{
  "n_layer": 12,
  "d_model": 768,
  "n_head": 6,
  "n_kv_head": 1,
  "head_dim": 128,
  "d_mlp": 3072,
  "vocab_size": 15866,
  "activation": "gelu",
  "norm": "layernorm",
  "norm_place": "pre",
  "norm_eps": 1e-06,
  "positions": "rope",
  "rope_base": 10000.0,
  "rope_fraction": 1.0,
  "qk_norm": false,
  "attn_scale": 0.0884,
  "bias": "none",
  "tie_embeddings": true,
  "parallel_block": true,
  "init": "uniform",
  "init_std_qkv": 0.025,
  "init_std_o": 0.00511,
  "init_std_up": 0.025,
  "init_std_down": 0.00255,
  "optimizer": "muon_variant",
  "lr": 0.00197,
  "lr_mult_o": 2.0,
  "lr_mult_down": 0.7,
  "beta1": 0.93,
  "lr_head": 0.00717,
  "grad_clip": 1.0,
  "warmup_steps": 200,
  "schedule": "wsd",
  "decay_fraction": 0.935,
  "decay_shape": "linear",
  "final_lr_fraction": 0.0,
  "batch_tokens": 262144,
  "seq_len": 1024,
  "doc_mask": true,
  "train_tokens": 1300000000,
  "steps": 4960,
  "dataset": "wikipedia_en"
}
MLP neurons of a small language model. Each row is named by its layer, matrix (up: input weights; down: output weights) and neuron, and shows model dimensions 352-543. Each number is 128 + 24 x the weight over its row's rms, rounded and kept within 0 to 255. Numbers have three digits each.
After each neuron's rows, "fires on" lists the tokens most often at its 100 highest values on Wikipedia text that the model never trained on. A number after a token or word is its count.

L4.up2642:177152104117091112161131148164134184136163131136084115107137085129132120145145113154126108158123146105104144152092111101157103118109092123130120150131163121149147172161095174142095097149092103129117174097160194113152141163155116127116112115074124123106138191146120138139108091144132149159144093120132121131131104097119118111180130185129139146128126119146145114144089098140109115122117108126151089102156102150153124081160107094146170117120133100112137095126092119141144143128150129124188161112135130114105133125147113134127120167110116104115133134136137109135133091182106079135
L4.down2642:138118144107095139126107116149106142145094157102082125151149085142133100136092117131167100130104114167096117150114126136121128110134056132175138117124131074125159122135157088107134106169164140141117167184120108136156169151117144121094149111103123121107128158152151152148130087109111107101151167150145100090111107156181180123127092129146113098117148079142169110104113117153139135135107114138055130072168095129141158103128122105134095131121139125133141166119111123124154124164112111104135121141149129105117150130145120109157086157105156158125115147179138108151128110136107111148
fires on: "," 84, "ri" 6, "h" 5

L4.up1513:077150150128104139160134175111129106107128135158104131169168125181145128129122132135146124161097096125124134106158123111154096118159151060106131131117103153126131143091160150148098123069152118122079138169068164135155145161155186125136103147138143115096105119114138137131126103073128126136116127136130134143142134130131095117150116098123131126104080085158123121149132143142184155169117120116131124142146161125127131083137147097127111110141155137128130091126126150102129115109170091151142070103126117132135129111139148167119131190109110107127109101137089151129155140121115087154
L4.down1513:144157131139104133152137115127162143129107080095104115141085160120134140083102153109158068130120091130085139123095138127126106131118115127145156086127126082184128095149130130135134149123160138126135124117126136129101149111120137104104143161118130114127082101121157098152165131102136160113095110134088125132153145133164149114149190088110096142109118146127093130106097155138139091118147121143148114113146153125114121137146075100141133119092098105093132167114123128150134109140125101174140086121133138127109156133108144113128125124153131113133110095146132133100105100124091119123
fires on: "." 46, " May" 6, "s." 6, " m." 4

L4.up1884:140113083104129125103112137092111097119124128166113139130140140100137080127085091150134145128130150114120156106166095156125106100112148160126121152166143095135093129159159130117110105132142134159150131149113123164130134121112123135161175146127156150157113110140085145171124096109125123132122100127160128143194128124083120124084107146083115109106152159114143141114084151137131128179148129107146139109107121134142165166127143115100108151144091150151164113126113146079122161136135117096103117138139160149136130145138077162168114149127150139126143101101116102122182146124122173117
L4.down1884:126066159095153101132116127137139105171154080126080079113126120129134123085099148155091131087114117108148101098122125131113119082126135135135147145100127143176114121115097126118131097155096129116118153096117109107095091135156089153119095157146111113143149132121157130154134098127118108159143105101119118112165152178159129162147109114140096152082089077125085111133128156140168174117159104137120139113118119126124128107143109165128107099077133115115114167169127093109146135133147154103157116166126126118112162118115153094102131138097124100197130157172160139158103128105117102132
fires on: "2" 35, "an" 9, " final" 7

L4.up2439:158130121166141146121125112173122147135136138145106143120150125125106120163104134131133081134132128106163174124170115137136136119116099120100114133141167098145136116142138110114126128107150120108126134108161145046131091129135107073110084094160122129121142122172111142173161105150116147124122113150111127146140139142133141165142133103105167113114149123139159170146123151120184163150125112136109133118129120084088112087186097150142109084122122134147156145139150151118126104078175105101126132136119139095143107117148162136170141085146121098130139137163113169113161114122103155125
L4.down2439:123126102117126126167153126098169110164090085132135149153131156144131127094172143122095149119103179144134079140076111107099118112162146144156120103103109145158081193168105143137123114155141151102134144151129095133116136126117118172122149169074121162119152138118114129093134119151162106121114148138145103125147144108100128141116122125120069156132091145139134078109124112139087094097119127147098142125121109134154119116090117098105113162144119106121143124131096110065090157162128165134156122140113163120160152125100122109091114145113130145112099148089116133109106112137101117157
fires on: "\n" 60, "." 23, "\n\n" 10

L4.up1588:086093152124153134105146120136109105148119105122130125143115113160118093124135097112140126109069157174156151128096134104148149167126134119134116118145128129128103113106117128095159129092115151099121118133160085112127105102117112140115102123139139129098122128100139156147126131162192102131123116151080151128112125115158098157166099112101111086107125133120124113107125140145117162165078154107111099140111148106165138130174113138168075126142129127152142135137119139108157140096173113137149146132111117137166148149104149137130118069135166157127118161112110144097085085126105127134
L4.down1588:130120121165130139144157131169142126133111113159115148122126085114108087120098164127119113118149074113131132159185101162124144117127104114138106115164133116149140139128128119147100104164137125154188135106123145111142111133136127116135155095118144136177153108109107137118130165132123132129093111123154121142115083160106151113115136135116122121109139159120110165126152102146125129167170107159142164127105109126096113129108124095148141109124078114128151113134129136104105101129114125098164148123160138161110083099080098133157112110118134119160116152152159098143151138149142074146
fires on: "\n" 70, "\n\n" 19

L4.up2655:146146146117148116152138112088177124122153103129144107114129109119136167121150128142128144120141122125154124134151118144142141094140152124150146105180100105085130142133145080104130076136088134141167133135185144116137177113151131143084098093127138127156122137111116098126122110132100138100159121168169141150069093129097106126126113141108172147136180102169117106135128144160156114143133105126098093114158126124148157125122129124085140097188160127124185091115122120133147149125095118119148128158163111127127098143079142112142115151129114154120145110148144143145086133126119116125
L4.down2655:111133161080130137136131176122128129140148100096126137146132089134112151146167185151102086113122145145116070105101104114200143100092107140135160143150151132169157091134114138152113090144144113136166136133140162182095136102128167137098124119106161113157122163112108126118140149128105156092148160132085108116121154139141091148164131162116136144149153138140121145150164142119127115125149111125096084121139123102130108137112161119124161091107142088099192185143125180153130158119140177116114107145105147136128146104170135107112125112102111154145127078136157135105136177164148124091
fires on: "." 33, "," 6, " five" 5, " of the" 5, " years" 4

L4.up110:152131081115128107127128080127114152112110100145128139124174113140141115111112122098097123086181095109158125131177145120143167143094152126127151153123114073081120151119119100120164126194107131151130131140120137136163139132201105183095103110112115129145139143134111157136097121099106132130154133140151171121089120113161141163139150125118105149146131131139172121132126112142104107088105127182093053120128104172110144141115142157107138127116134134090130112123103126152141134107137114112139173163147124116108177130096117114134115105099118134166127138133111111129143143149146123083
L4.down110:134080113124126158152118144110136107120157072128138124128125115139127048103093134107141108125173140108127127164123146116137143086142113146116163098158081113159152153092190135149155155132144154137161056153160139115134142103118124089103138121158137131219113137092106160138119124137120099136128104155101140134138149111098137074164068126123120142131154132125135071105146155109124106113141107111110125077135106119157131115105148116150154088158130106107107110139106062140118177092131130089112153121121135138150093129127112100122123115160117089142098124154130135084142104125131141181
fires on: "," 34, " more than " 6, "1" 5, "aty" 5, " to " 5

L4.up2694:116169160137147111139162155109120165097145147142147116119080104147124124157146134142163161102103138152093200150170176129138100136143150100101105101158156164118119130095140163126136165145122110100141139136119092115078199097148144123108107148143167102100116105107131156078119063130145162136119156127107086111145103150112117114112121160113152131143084121117108175142164161154130102128154143129153129116098139134155122178116149085170119124084129127128150100125116127102123122114099074155130109150121153116121131155168120096143186130155112137154128135118145137115088143089180157103
L4.down2694:069151118140119120127077145123114128115114117072099119095134133124128130100112123131144122173130139142136107104111089132144156077132106153135119150128107122138101132119098096148092095158132115148111123110152128168131139159140132096079141111145118122198114142121102119130138149115120118176131118115101140181165153059140099150113106103150140158119111140123130137131149115079146143121135114136103159126122115132135122164148093128121118117101155125152138147122117116117141117151114169124118142117114139127112137105110119117178139107108124121104142186193089138124132119134138119093
fires on: "y" 14, " any" 10, "ar" 7, "ag" 7, "aty" 6, " Art" 6

L4.up1164:089136113118103079128122160104167127196107098145126136140121164087131144125105169095147076119126125153090117130143090145140143115147148138140097133136141090106148140140121102131120161100097084140093108153138113150146110118137108152151134150154170156145092100121092126183159083146082093109149119149132098096130099125146122176145110114126132145152134157167165112126110195170130144138130142142135097112126121091136193144118113150130082105119127141105152135113138135160091122133120109122171113131164179107111126136118140146105119108101140066110168126115117120090130144112113088124
L4.down1164:113151122126163138179117095156148125085147121127145132128142083175113121161122125135094163105130133137161136174136146107087111137140120075148133152125148126128093124130165158137109086123157149090147120126097140107146144104106149150111096126116139106138116129149112159115112181103138133133127132149141140124128128135137146079138126146185162097112129103102125133150145081103106067142087088134132134111151095134118098106132135143118097135144107115123130102121124188124149103175131166102145134102122108118149108102121145128179137131155112105189110130119141123127147099129096147148
fires on: "\n" 30, "." 19, " =" 11, ", but" 5

L4.up2648:116143122167101087127100118142125104134124141139120123164102113118159100092136058106156055109074157119140131148146115110118132127133098121139115134108129156159066166122141065149151142113141084114124128137163117142130123176136113110095105126125121084102134139140147164126109135121115085164117117145088111143137142112125158106124122101170150121127129115149143110116136101133163118165149169138125118083104102105145094163097147139122102127067091129159098104155142108096134153146139111111139132133142130151125180121085122160145117159118198119098152129104113120114117109139137141159
L4.down2648:120130182120139159086114131142133125120141094112129161128132083154177107158129156130149107130105135122140141104152137148097113119091145133125150164093135108125152123133139138161111140106165094121114128152088123121135122105091171146135145151088159142084094105156091143113171101115130120152096153089145082165138109128149102169131121102124121115167122132131089107138093158111156112155128136121139105150146129130126155084155096138110102084119114134132124138168124132160145156123103138153173148140113166112097110145117141135112090145164146107151150092140139129138098123150101118105
fires on: "1" 20, ", " 19, " " 6, "–" 6, " July " 4

L4.up2087:164094117132106145083146102079165113102162090115149156142180121157114112135137135142107103108158124133124105143135169140115127138092169154105122108144112144111094132119121108111142114111141180138130126086128108064146118123109106111106112080137136146144118143155128132122076111119096157144160131129154088127115136132142101049129121155138157111159168121150141125129070169134102144127114119159103083129136139147116100127120157121119121148117105126169149111181101107127153150149122091119064106127130127108161168102139151133131143100125099114109077096145135113145114164102136117127
L4.down2087:163141127094141131122136141144130125169116121110116111121128131139150134151118133162141120103194130109128138147123109195115154129113071124107081163121137132129114116149146156118125128172134164137158093139097123126135110115095142092138124143110146165158131148147143133124134162127108137086187124148136147113134134112158141150083128099099144074137149142136123133130140154120157177101166092105125125174129158091089074163102139127141101142135121109130102144152116156121162119144144070136139166115115134128122099141129140171124165125128093146134165155127120099141193123095106202096
fires on: "-" 42, "\n" 7, "one" 4, "%" 4

L4.up2592:119119178115129133141098155123114130143116125143097109148119095115170128139154109090121129145110125167125086104153143099132142119186165144164100174163123113123140132123113115138127081077168113109081112120131114065109161128127103153101087129124111128133080113133119169139122127172151114172124151134163106134120106135125129123123110152098157099108144117154136114095082140133148130185147115156100114149071115113129143126147108112165113138158119144108129109159118091164136109144177104161145096102159142130122119107118131119129139127125148135121115175163118099103123111139081186097
L4.down2592:116163095135132141152141104122174133092150113097142134112111132142095122152110144117121146109112131123156150127124127104117137117138099118130112104079157126170132112189129112140110160144129145116160137130136144111101097128142120105135151148095123111144137135172132110130128115144128132098131162151114107094099105113135155143133121093132140133147148133110113126112153139137101110095132115126143132107183126138154161065134146116116074146065142096137110177117129143120131137128072144094129130123153132122156137141145112155106124113149147090130101092084133143115174138147133082135
fires on: "." 42, "\n" 11, ")." 5, "s." 4

L4.up2443:111083097105088082143140094121126083108185092158091134116121103159130127098155162087111105105123097114174092206112183135167112135120112162167143119096133139117160179087174113133100130095148125138119102095096092127128110165147114120133110107145114145104110130113147180116157150118113128106114102111115176138147140117149104126122140185170143101094114154156177152118134169149110086173158141116097106116178136138132148140127147128132130130166143126087163111142099094120122066147142090137165149113133137158106167156132130120144135104142111109127095099143149133122112160143130148100
L4.down2443:127134159100145132131092159110146147172168119169119111204095108134109109159130123141118161124167143162167104102125107146101123121099134151100073133098121172103088126161125143101101089118093113158111143130123161096146126128155114128143165121094139060135137173139124181168124091147159137105162121163132104135129149128100146128107154124111131108125176084137212120108126122137163123101140139124188112126148118139112062156138129123185113126110081106110110154125121109143105141141112120142155129112132138134131135141123121108098110139099149141150139137128160129163161147106120109134
fires on: "\n" 44, "\n\n" 28

L4.up797:123127119131112135120148073129095124113204167126124144122127184142131131142111125119126126143142150131109146185137139145149139114161126156099108135150134159139142160141092155208135098134145130120134147150143115090134134128078154098136130130183145133162113084102150149150109114144131114143122126085130133143102101136114106144128109171105101085126116133154131118139092122131172101142091128125117104106131137101088116098090158135077169129112117104128155104094147168150157120113102120145140158146136105099137118153133163134149162124093151081097122127151104113147112142152107096138
L4.down797:113121169117134118111162159129131144154118139116131146103159107126114111101105186150124118133122135138098098140102128116079108128089149119153130101102112112150143126126156141106124084123141139137142113101131143188103129138127122118111103128074106111131137099196115115127112123091156188103148136150134120135098087133122116142107155128183171221097139069099156106105115149141092132133154143124147131142142134134143135117103082147144119140174113135124102173105099115096112132142133191149162164124116150139112172129116139119120161125149123146136144087124156137106168137109124110068
fires on: "." 38, "," 18, "3" 4

L4.up305:087141151117111129143118156126152130143149087122075147118079082110132136150184134143146120137135164125133128093185124072091116132090183120154160161164105133104106126135115110100147139115128138108132119108100121101152109107146119113157105093116130131173130121150135130103099124172191145120146127140110122145115118154103090168174141124062136129122132103144090118125138129162117162099138096121132131116125122136150145121158122136109135096143099125123115118095111145145047123105128121120149100114137156113178125117129132144116157073127107065132164128132144106123069120146117160137
L4.down305:102140148145107135168150111115122106108131114089163121119175163182117154134122110120130132135131105161110102102176127105124112117167124150088148125160137133160093150116171104064136104156138128117145151149199108130119137117106108101096106142111165133083090176138101126138155165085116147092135134124111147132102109121150184175132121128112095166117103148105123110130140143085146133133115111138121134146087142153140101128166177138155109149109124157142152115128151161130132133112156130125126136121139104119110079117111151122155141161117127133166136144092139144113139107138107128081
fires on: "\n\n" 21, "\n" 20, ", " 11

L4.up358:160122109130141117114148089122120127143127158134106138160102098114150144084141117151187109116119109106121125117147145121118164075103118127108149127136146127129091163135177119103140136150132129135151116128186131149141106154125131106159120135142170114131112126124132180151127146133150111153173146145124139127123126101130101155157143101121129121139116128104127118150143162134167120115133148104152111155137127146115115137174093138147083148140127166168143149143110151140132099126178137128090181134107192117123171041180129106095133151117121104134139107101168156072140156079138116089
L4.down358:122097167135108149113118150142153112137148121106135132105129122138092121134122110160118133129116114115153138169091142112068138153105134147142086107091086163121133133115145132138123100136126114131154107143113157120141120137153092157120124125087106173126131103160131130110141148118143142112154154150116127109126154153123140163106124138194089129160151155116115162112147113136109131137133095130162116136124104114106083102110162084135143139085185103082146095131150146083081148135088161129142105119136124120114123133091120147152160146184128141138117123126123093186116100112143067157
fires on: "\n" 59, "\n\n" 27, "S " 6

L4.up2366:162106093167148120179148133124112107115138088128126111108110196135138071169197139143089171109086117166086112122152116116118138095161134147146111135169139136144153113128131131113129119134107145144126094154107129139117112092126150147129123132127134120140124135109157141131129136138135117113134127168121113108183121152096136153169125113127137112110147151106145219115121121132139113109124120140142090105129119106133137133131156153143079160145126138130121149182158147176146139151089128120056139130099121145140120145122124145167125150136143127147126118140094188106102119140149147144
L4.down2366:123113146122148112096146073157150116130111121144154137130122147155126108150103152175146109124140136114117134124142096167118143181054098152156130127094098117105120122117130137126108106131159124107115169162099122128109117132149144118130153082170137139082127130163119122110165095112102123147094087138154139146111179146100113087142115162128130129131156149118127129112158143120126148116152120124142097107160105082100132097101159113143186161106157124152090125129099125108098114099127170120122141131176133116167147172086127126120070110132126135135143089124119145131113159127120130111
fires on: "O" 18, "P" 10, " of" 8, " " 6, " (" 5, "L" 4

L4.up916:147094101101138124121124139103138145113119144165108115117169138126118137112109120150085154129119099123158137124151111094150111119137107130153128163132106159121100061093137168089161118114118169106136123119178120166117153121147113105151132148192142130113172119139143097122122094118163124123118122156126133123152144137141158098192172117124165126120100101153118179063095109150143136138099138106123128134096115169097108134120132107132102134125095112097103123117124155073133153135088115075104089155150120108094140199096102128111158117087145135101133133114138163127110126080119108170
L4.down916:140101140127081113141146151146132146131131152139081110215103148179098124149139116098137131106104185083179115123093137093087166119136140139128120151114135124096145101087129158163112111116139095116105074133139152174105124144114152124130130153086123137111113115123160122134120139124155156111122116125120141079035113128148129093139143111123136094156132163122141152150109152156147151127126118150111099131155115103086134119143155149144156153098126136098119134142125144143112133148101130162114145115121117115108174145118144105073146144162149064157158100114161152121126128111128143165
fires on: "1" 35, "2" 11, " Congress" 4, "rik" 4, "ul" 4

L4.up119:112135143112124164142168125169142139135160148123107154146098102146153104119125130171094147105168102128136149131118139160092161151116130108144117142144117103123116106126101136101159127170132059131090122092120146156115138112125140113097141131132154138127107109139130127125097113090128104155167133130065154134137161136124114131090104172092115121131163133121114193115129118134155110128124106096089113070102095123124161135097131146161123118104145185131152146155109120155177139142149153142137095125127185175129143091146123156130127093126165089113147150138108118146099136078207149154
L4.down119:154120142163174158125141135099156141153123125138120103143146115188135136112130162106141145155131125110156118143144062135139137080098106121115163114141153116111144099112181148125102118147144147136181142111121123182113079130104120144128115129115112168090107130154157164156119100148141174151106149147143118099086116142135107107090116115156151123095170118098161118139105145136114148111157100153183157131160127113142152116154126163112077102147082115145116158121132144144147136111094151156130162115129107141132100121117145104124131147140157106112147091122114130078139107157143101121
fires on: ")" 28, "el" 9, "er" 6, "s" 5, " of" 5, "or" 4

L4.up1883:103099152123119112128090142129145099160144128139136092148105122141115132123149147122132165146111082150106143146151142099171133148112096102111128140111114123144094118172112134061119113083103141144150155113139114125129141095115130132139158146125129104150143142156127141093085171108150123121137126126090121131143163138151148079116153129135162117131140139169154151132147143143118107120149152113179118137128111137110103156100163126153092118116122169144136111127151078080152138163148139126167169115111107157142114133129128131103166147129125182120093110123127130147145122140083129124
L4.down1883:130175118123096140134134121117114106136119113147079185118164147146130141146118171117111128108113169139148134113108114155132142140100172107168107107136138173105170128147129151137141122140140090128138107152143144184116130163129139091157153108085140152131117152132124127110145103160124124126180171101128178081141145071066123171092098106111113158091146129114147142142180106151093100147122126145118113146144105131128161095135143107138136112129113100126126140161139172156132101087126109120107077135195099115126140109156130124137141102123134120149113092140136132119143116131126147148
fires on: "–" 42, "2" 14, " –" 4

L4.up1899:133137106111110153133150167159157137130144057158119137146132147116146165131102144131128136150109107113164132156124153145118141100109127152115128106143156124156136126120116138117145119097139075145122139092128127118126151138133116120130121109116170111127141132137116115121127107148202162147145080134094177150171150102142138112128108118126149132120129112118153173086123134130128151144135143140120106123135102101122110119153139138122139139117170145146108162130114076162116152078086126105126134148141169114130128130102088114104074115091152153129126113099128150138159096147139142129
L4.down1899:129098129098081139144153142039161133147143205139154153111116169154115092152141151103118125100115139124128133119147094146113115144144154054068112167141098102143070118105106141108153124115147145112131091115148113084139132176145147139133132138126095123135140109117104144105126117145114154135094122110125142099131146142151174133119114137099121109172096162153138108093108090118106108111106107144133145133159130150139145099116128091161115086125154160132125120105130151125169124135130146169121131163120111121110104160133141148134168129133139124122115169123102119157138140155144131113
fires on: ")" 30, "ation" 24, "ated" 15, "s" 10, "\n" 7

L4.up2404:126128174158122134164110145119152125107172132111124144106131112167110130137112116118132135147131103149142154073135140144141116095140124144125124167152117114125141116181125060096112085151137145114093075111160119159109183145134127172171121063157090135145124129145133133123160099157123115125128138143157167094155100122097162134099112125103145135129120091187142129110136153109090117079172067118111161123117129106163151155127159118146121116126129126107101149174148149116140182109130141143154165121115107127151116144116066127093096165130136122183114125127179168122097116143131127152
L4.down2404:087131098101128127141159108136132147134176178143134182084145110107154136092132138170151154138123132100122126100151145113107100153118120099142153100176111149117139137145142098107136138153142133107096140116145120111132130069122121133118131122135142126146143152134139165130095129127097143102154163115123162120139139105133130087168128078162157106109136107158060140167105108154144140144130126139144152160147104172123177117144149139155110118134129174114106081111121158129115084132123099132145103139155097129125152136163124105106118123129162121097171149122152113112135169168104098134
fires on: "0" 37, " to be" 5, "ear" 4, " to have" 4

L4.up2337:125118088118146110112160124131068118166113102110093139103138140145120138107098156148160150141130140105110093120127158115139120112158118161087126108120120117144084129083155110148102142114156137156136113125130114134165123170146118073124159128104156166114161098123131167161114071108117123158157145136114091197171145129090175095090108134156133150091110165157135103148118124147101171110106142116085127157159119059121177108146120158162121086081115114154135124128136119109122129110134131108124109179149097152126113150159148106139126098145112107116096139119173135093157167097089118116
L4.down2337:119058122139182105099116115131095117118166164096146109103111107092102097104097084092116130117147151113122059169128133125114160131141124167143142100061086153110104111154101140147120131174090137124122135128140079126112100158107138166163140131182139104136121148078121117111141127135118095146103066141153099154119117134154141121119123138139162100090170124132125086092135123122116067108184109102164114109142118184154098166105164152099086142138129151139080128124163125125131096107124120106126147167124139122131157133120121147118131160143172085106127118101078141116159133114097135148
fires on: "1" 43, "2" 23, "ut" 6

L4.up3071:106161089144145120129103115144121159125105128193101185118155124113117134117124135139118142156111125107130128155099102141121132071146089143087142126111097102147129104121100112135163104143119181140073106120160115115159096134141135157126116157149135082153124137132112128130152148179132129118130078156091124149154100130084143157126137130132152098098088132140113116143188132130119107128144113081128111135117130106141141131085176122128095145109113102126094139112122136112155162106097120124131120140171137131170131116107155101095086130076136135156115135106137106176122148200102136117
L4.down3071:117144136090139111116104129152125123118165148125127129109133142160088096104149092086095116150123131132157128140137149123133093145187132155142123141152146084142056116108119128161130167147162150132114108111153144118143139084129142107164125138138153099152108137123110118154155143120090139121120125087106136170090110110065082129151095130107115134158164117143152095128139138126123173110139116166094141156115166117153120134102136100157123117100092091124106115100140129118108156075099120118112170124106099099168180144120140103152142152137123058134130103125168131120157084146155131136
fires on: " $" 13, "ing" 12, " [" 7, "ating" 7, " of" 7, " on" 5

L4.up531:167084102152152115123110092113115117102107152151152149081118123114173092085180141133126139109176176104116153131109198145135116100103137126123134142151150070117100094150143102126147138078124183156150120127116149147129130119130103142127072099168092121133113101107170128078166085141163102129114164125101103133102154167097138141119107116085153144091122104098116105109124114157113091182091152109142153149185099161098146137132121140167164159112117154124113144129143054128149087154128096102090156179145079129157133138110129111135080089130145100150167104119162099169157167136116183151
L4.down531:126145124128139179142162169086119119132141152093120141156148162169110133156116137125107154107144064118147093119148134086134136141076148144098114098145164143135123129128118113152144137144119158113137101151121101122140110150113140160085096126149108094148151113145099160115106150124127146117130136130136111120116119092120109178131166112135119119161171141097125187151173146126111115145143097132115126110108111120132131156136130121127120156145139178103112121146157159112155133122094134127119132094091118080142144095163131120148127126180094087100087126092124134126126123086147104087
fires on: "-" 59, ":" 8, "′" 5, "ar" 4

L4.up1864:131122107138135128136112135131114193131152121125137126130124108114116166111140157122102143142134139100132144142169102065093098136156130127084104125098092121132159130130105115165091112131140151155118076116104105130150098134127129098154121127133139122128109122126109109104138090141125133132121166071076111124169154137160099123104107116144122058109161141137133130129109130151146134162139171131114096089139160112134146116147139156121134161095116161156142161121128135118095121132111076101157141142113157107113132140112117144156139144182094089141170086130167157190103165103106156139
L4.down1864:113137160123129140134131125084168096137124109153171117120105109120100143154142122111135134114149108156114107136132124138135147165137112158156128175152115153143110128121141168139176147106153118141148165110097183146115137150153108101116141125091122114110099181100178126140100137125134122130139132148129079092071140097075126146125123125141154181138139141092164153108110105130145109144117130149132138120145170129134143135121156111120080099122102140100103092114116118156170137127172173143073125133111100143133159143105170173153103086099153143093107115152112112095148123144137166154
fires on: "\n" 58, "\n\n" 23, "." 12

L4.up1798:099138113118164150142120108150127137104126127146100129113137138138186165129120136133136134148128082099199143175111126141166115125138166155097118110148118168121132129096105102114133106158133156121142095154101117171127110132125116152057121157087130143180114109111078092150140125106140106133165120157123128096111081131138154119088143126175136159126162131129157153159169148132116148129149127071103082122100139125130153105121142146184135118142153164143107152098087147127111100107115067128147137133116157133143137163121171161151117122124102076134121117113129118173136114164107136082
L4.down1798:097186112105132119108144125141129120152147084113105161138135138124129116135107155140125115149158095106113101140093133148099169140158141117114140178107126154148108095122136138098126118175173135164153110159136125141082175097120148153073168145111057077145145113118118123100131132168134173122139103177103130116118097143099164114109151126147118120128146141153133139135116145118150115133146123129113139112086095137133131171132103099144173099083112150179106162114103110132156123094167089118135140108102114138159145143114161106144172123110113102106129104138131093182133162104143142123
fires on: " an" 41, "\n" 15, " as an" 11, ", an" 9, " of an" 7, " with an" 4

L4.up2723:068149129129132116132109116127114139122138116151129097148139124131137121127168146111090143137129102126184144103170146132178144140183129098113106130166143156102153101078167142128165146101138119156105150149140144098146141141110138123126151129136136153095166148123151140137124145151192095166098103127117113134140164161105169108132147151113116157145105133156136078145096122146112150120128158135094107100107112168168115161146139144101136100106170154110118113144140125091129097116102116111159092139114111139137117108120128138130088136141122117128150083057140135121148127097139105150
L4.down2723:102147125144188112138097115105151108149116112133146103121126115172078107151139160097105165138154144128101139113112138112110087107110101150127125130105125130089112112110139132149129104090160085099126124110134127147146086103130135115048136112111138094182145111142126137135131147167101112140181113137123108116100170137145120149122158164117135119137114103122120087106118110104140171121147107163113147115137091119119167133139108126109137069106125152131148138135088115172117135162119156157166129139132067101129140114122138133106152167122122130117146136139129136123132096098101162108
fires on: ")." 23, "." 16, "\"." 7, "s." 5

L4.up1533:089107109133103139130115200153109156111117117163117098153123137150136097140136110132129112121166139097110195159127122119108136124103113109109162115157121132114129073155107114141121181109111161115109149122151122115155163107094140135131125122117121148148159124113133138107085109124118134121154142117174180139106143128128149127107137146133120113134147106142114093103152154116121091103107122129104097084139086140144137162112128110140188125113103149096139119117086101113136175119112103138093046132135111128089119100140135126086111107134139099144094083144106123132125113139094126095
L4.down1533:116138104138116082182144088078109097102085161101128150113133092112099111132125131121128171115136129148167119107153154144164162151107138121111102090107164174123131153140133112178097182140093118096155104134109113150134110147138148109147106103093110141138123113135110096127135107152143107129124153159147161153152136114165188091116135110128102125095077144127108197119145133131156118192162120114139091147120141130125092127167124130099081152130156137142114152173130147182100119126130148114155188091145158105140128114155085111158153117094147154158148130128111116120133114096109131122
fires on: "–" 61, "-" 6

L4.up2750:155115129123114148108121124091131135120070140133139126118144124125100122128121151146116148114165177118128102129131125154200147110106129109111106122133145028126109139110125130090134131150131149169154108110094136102108124128104118109128142165158134142132136084120113116141157147175078094118096082109175103099170143097096086088106132126147139183121138101123172119168131146158118079152135118136106111103111154142124161137138168106137131164081122168140127144108136110169127152097127097130112150146133143084139134136148132123092119097126109138073134140123158125143127139174115125151
L4.down2750:133085145125134109158110145131147119152090164108151177090162150085134141134102147107139149107138126135149157126146117114104137108106135129092164133130114092141079141107160123139155151134180153124142116126125141120113086119100104099118155124142162156130144112146182094117137165139139112153142130115150107115118151106151147146134106147139117134136166091158141145125160162139143098115142131111110165137130100162099169120154085118167112149122093150082111161134100120108130113129083162104162115128128143130140127066109131120114115093123067153110088128126143153149094127091128120119
fires on: ":" 70, "in |" 8, "th |" 7

L4.up3009:125086127160101153134135118118156115092139090096111116114146136148124165090137125143140124093144102114149096182115105134113111168124152104109115134121091100141099130104136138135147141137139140141105155092097115131192077062138121181101127159132117133100147138145146110115138147123150121131086151115129127140130118111113088116096105109128123120130169101095119107112118155129137132143159164124138109141146180143115133089119184102130135135124157160152141116111078090113118162123158174121136102099137149166095120161128103149077132074126072135124128087133151119096069135106119176108
L4.down3009:175159124154135086146161138109075159100120136180132125134156130135143149109155146134123117112133128151099122117163100108141119205141136113126134161106115134136174102186138129151153152156145177109150109142069120092107091106108135140103134113105105115110143131109140078127139110146110147094118154108082138143108147136128168123123151130077128136106125119107126109059091161135112142095178149111116107131103146108126158126095124116095105148149110141129130141140100139097128123145129163124101114099108151183135148148089133135152127127134112126097130148091107114100134172152135163150
fires on: ":" 27, "\n\n" 10, ";" 8, "\n" 7, " –" 5

L4.up1125:111172135083117107164130073130134151128134147155143134104109135104114093150143165124131095120141135114141126150158081083093130118154088096116108160155158128114096183124146145107155117081161098150121147118135100131101075106126132140129120094134132112139109144148111134160103135086111123112147135108157114173084106129118136139115082144115100108125119133140126149165123140109111145114108101130108077154113124124107146148126152124131097084145120101140105112110136128127169144178152170125136078108101090125117119115095125080153093129162152116155184107136149065162144107132101141096
L4.down1125:133121110118141108138073135108139092086123145107129118139182123103124117152113122126143142165087116110116096154145222136175106152140131110141147109104137160141159169131187143141159137137142107136131166145141166108129143155125128133135084099125116107117160117130131147102124134098121122157144099147140160130115115152150134145138127093091092096152100102112140112127132136113108149152093150095108110110139117115129182106094093139117111142136132156136119128129090124176157117127128117096120092156111136104082148102157099172089131145148115109156106154150169136121116162137110145088
fires on: "0" 13, " and" 11, " or" 8, "u" 8, "h" 7, "p" 4